Weights of a small transformer language model: width 256.
MLP neurons of a small language model. Each row is named by its layer, matrix (down: output weights) and neuron, and shows model dimensions 128-223. Each number is 128 + 32 x the weight over its row's rms, rounded and kept within 0 to 255. A neuron's up and down rows have the sign that makes its largest values positive.
Before each neuron's rows, "raises" lists the tokens whose logits its output raises most directly, leaving later layers aside.

raises: "ensive", "rod", "ici", "act", "ected"
L14.down414 [ 91 136 129 118 110 132 142  54 198 116 155 143  95 117 183 146 107  96 112  57 142 104 171  87 108  38 115 150 141 131 175  90 114 114 162 175  99  90  99 117 102 115  71 160  74 127 127 190 156 142 123 152 152 151 136 136 119 136 137 150  96 141 133 152 149 142  20 137 127 142  88 195 138 161 157 125 164  79 225 137 151  89 142 143  96 177  74 100 165 140 122 143 122 115 146  97]

raises: "ges", "hes", "ions", "kers", "ures"
L20.down214 [ 89 160 142 120 145 155 140 125 174 122 149  84 115 101 130  97  49 124  88 124 170 138 111 139 159 121 115 123  98 163  84 102 128  86 104 168 118 167 155 174  85 148 156 131 109 136 115 151 134 140 140 119 139 153 116 150  97 142 147 189  95 136 123 108 112 149 116 131 136 125 127 106 144 141 146  58 140 176  65 104 135  73 111 125 154 141 186 102 153 149 169 130 113 158 119 156]

raises: "it", ")", "line", ".", "its"
L7.down140 [125 163  85  78 153 158  98  79  97 164 133  78 113 104 149 115 101 152 119 126 112 163 114 144 113   0 116  94 156 123  84 129 166 103 136  70 129  90 158 142 122 149 116 115 123 100 141 142 115 179 159  57 166  87 120 142  87 121 116 135 119 101 141 117 169 162 105 112 135 202 193 138 166  86 172  69 164  85  91 129 192  85 129  97 165 135 164  84 108 105 132 114 147 137 177 114]

raises: "ps", "pt", "prise", "tain", "inal"
L18.down526 [100 110 106 128 144 134 180 136 189 102 130  96 120 133 126 148  83 133 100 108 162 110 147 135  71 156 143 183 117 140 157  82 128 116  47 158  91 100  19 143 119 109  89 118  46 167 163 134 134 115 141  97 121 120  99 170 199 191 139 125 149 144 159 138  86  94 190 121 153 125 156 131  83 140  66 100 137 101 122 141  93  70 153 135  27 133  60 130 105 139 147 100 115 185 171 113]

raises: "len", "lov", "lad", "lies", "ld"
L13.down135 [105 143 122 145  97  83 177 129 109 134 131 105 162 152 129 109 136  43  95  81 129 168 114 158 112 194 185 119 180 153 160 108 120  77 121 160 142 137 155  72 103 166 136 116 147 176 115 147  98 107 131 117  88 145 113 137 103 192 161  60 142 119 114 104 172 129 111 118  92 152 124 165 123 135 151 170 135 167 115 108  50 129 112 117 117  76 157 198 104 124 170 174 142 149  81  89]

raises: " album", " movie", " video", " anim", " films"
L19.down145 [ 86 163 168 108 116 181 130 155 144 139 199 131 119 126 147 148 118  85 125  86 119 103  25 140 109  93 117 138 115  51 132 148 134 183 122 111  92 166  72 136  98 116 135 113 115  97 110 112 210  96  81 109  48 145 121 120  79  95 147  84  87 126 182 110 101 145 126 103 130 131 204 156  99 163 125 112 161 145 163 143 135 148 179  90 122  65 129 153 164 107 129 122 111  33 123 101]

raises: "rie", "ry", "rio", "ris", "ries"
L3.down326 [178 130 126 112 138 105 151 140 109 134 133 120 123 128 102 152 139 136 124 145  75 146  76 119 159 123 130 180 104 122 156 103 104 163 162 115 124 135 145 147 161  90 160 119 128 135  78 101 158  93 145 129  86  98  86 140 110  92 135 160 101 119 109 164  91 156  97 136 107  68 137 128 157  96 101 116 128 184 146 118  85 128 114 127  97 138 158 108 121 108 195 100 153 169 158 151]

raises: " cases", " animals", " leaders", " hours", " groups"
L20.down453 [127 184 146  81  94 135 114 105  96 145 137  86  86 136 122 120 104 138 114  90 118 144 161 118 147  40 130 147 110 182 125 120 116 148 110 124 184 141 169 155 137 210 153 127  90  50 168 104  55 139  80 151 123 133 120 150 110  75 144 121 118 129 158 165  89 114 165 154 147  99 131 129 129 147 164  81 129 193  90 122 141  90 111 106 148  64 148 137 155  96 133 101 136 156 182 140]

raises: "stan", "standing", "outs", "elia", "tra"
L14.down618 [164 144 117 162  91 134 137 169 164 123 114 126 147 128 114  79 128  67 127 168 128 143 194 184 117 167  81 153  90 140 134 124  61 211 144 117 139 159  72 166 104 134 112 149 145 171 130  78 114 132 139 155 106 101 155  89 120 168 120 163 148 171 158 131 175 117 141 104 142 113 109 100 105  71 158 143 167 220 106 100 124 144 132 147 119 115 157 152 135 121 148 173 145 139 110  95]

raises: "ike", "icit", "icate", "ic", "iga"
L20.down238 [ 70 179 136 149 139 170 106  94 126  78 119 121  69  98 128  95 124  98 132 171 125 136 120  73 152 144 108  96 125  69 101 133 140 133 125 121  79 134 112 147  90  95 130 131 129 150 124 156  65 105 104 134  82  74 124 168 179 100 110 186 153 118 187 122 131 166  90  73 130 117 128 128 153 162 119  90 185 132 128  94 178 177 159 116  92 100 154 166 173  93 142 125 143  88 132 179]

raises: "General", "Personal", "=", "Member", "History"
L11.down383 [153 121 167 147 156 196 142  97 129  98 131 129 122 186 107 142 143 117 109 124 140 132 135 117 121   0 106 168 143 130  74 147 125 111 138  60 160 159 158 170 148  80 123 136 120 158 133 138 118  84 136 177 184 117 135 133 151 145 131 143  76 125  81 110 153  71 148 122 146 115 122 132 255 166 119 129  71 114 133 116 143 142 114 122 135 120 117  83 131 128  80 133 165 210  96 108]

raises: "ing", "ant", "ary", "ors", "ment"
L19.down392 [156 158 153 124 107 139  80 140 215 142 154  83 126 126 105 118  71  88 150 207 169 112 127 146 132   4  55  68 120 130  68 140 149 140 215 115  74 158  89 172 108 133 136 172 161 169 141 169 110 129 120  77 141 120 120  80 147 131 133 124 123 114 127 120 124  81 154 114 166 127 118 153 121 156 111 106 111  97 130 142 126 102 151 168 159 159 124 145 145 101  84 110 161 146 137 134]

raises: "i", "inch", "inn", "ones", "imb"
L20.down497 [149 149 192 143 129 123 118 131 168 180 166  65 160 208 133 121 147 185 142  93 153  73 144 124 136 216  65 100 140 104 132 151 136 130 112  92  71  77 101 139 147 129 119 139  55 116 165 105  83 159 107 134 156  97 116 129  82 114 172 131 123 224 169 163 106 126 114 152 117 133 126 115  87  86 171 125  99 135  91 115 165 115 147 162 169 148 108 213  91 110 134 111 137  92 164 144]

raises: "ties", "co", "sch", "ch", "ng"
L18.down145 [ 89 127  75 132 119 164 120 145 168 128  85 115  71 149 165  78 121  55 139  78 106 147 128 116 161 100 140 144  70 136 131 152 118  84 121  99 114  57 119 126 185 153 120 133 153  70 201 187 135 148 131 108 127 118 133 158 117 121 128 152 124  86 129 147 147  82 109 146 119 127 159  47 131 147 104 146 123 123 111 100  82 101 161 149 175 173 111 136  75 129 151 125 134 110 110 155]

raises: "ered", "pen", "ling", "-", "nam"
L20.down609 [119 151 122 115 138 181 170 125 118 153 151 145 172 157 124  86 170 101  91 127  97 131 115  68 140 181 103 114 166 118 157 163 102 149  81 142 129  98 139 173 106 135 123 217  46 160 116 149 135 101 131 137 107 138 163 139 166 143 126 132  95 141 121  95 120 102 129  91 186 104 112  87 137 137  99 134 137 152 145 143 127 162  96  78 101 105 132 115 105 137 164 146 142 121 104 110]

raises: "ar", "ars", "ares", "ania", "atch"
L13.down481 [114 136 121 189 153 146 119 137  78 131 170 110 131 124 112 180  73 123 120  27 122 160 180 122 153  73 136 150 135 155  91 131 113 120 103 119  55 132 101 180  91 148 180 168 107 129 156 111 151 112 122 112 163 114  99 115 120 163 104 102 148 165 154 139 135 119 119  88 136  78  91 141 130 171 147 133 111 100 140 140 159 130 122  81 117 139 116 125 154 132  36  62 138  88  89  11]

raises: " seconds", " minutes", " weeks", " hours", " times"
L19.down402 [108  83 139  92 111 130 146 141 105  94  99  90 147 201 128 149  90 148 119 146  97 118 128 173 144  74 100  98  81 171 116 121 141 143 131 200 130  55  93 226 117 153 104 102 166 120 116 138  49 155  93  81 127 168  95 105 123 159 105 136 101  82 164 122 128 142 137 139 110 115 106 131 116  92 146 126 147 196  75 109 146 106 101 139 148  76 149 108 132 118 145 117 137 186 138 144]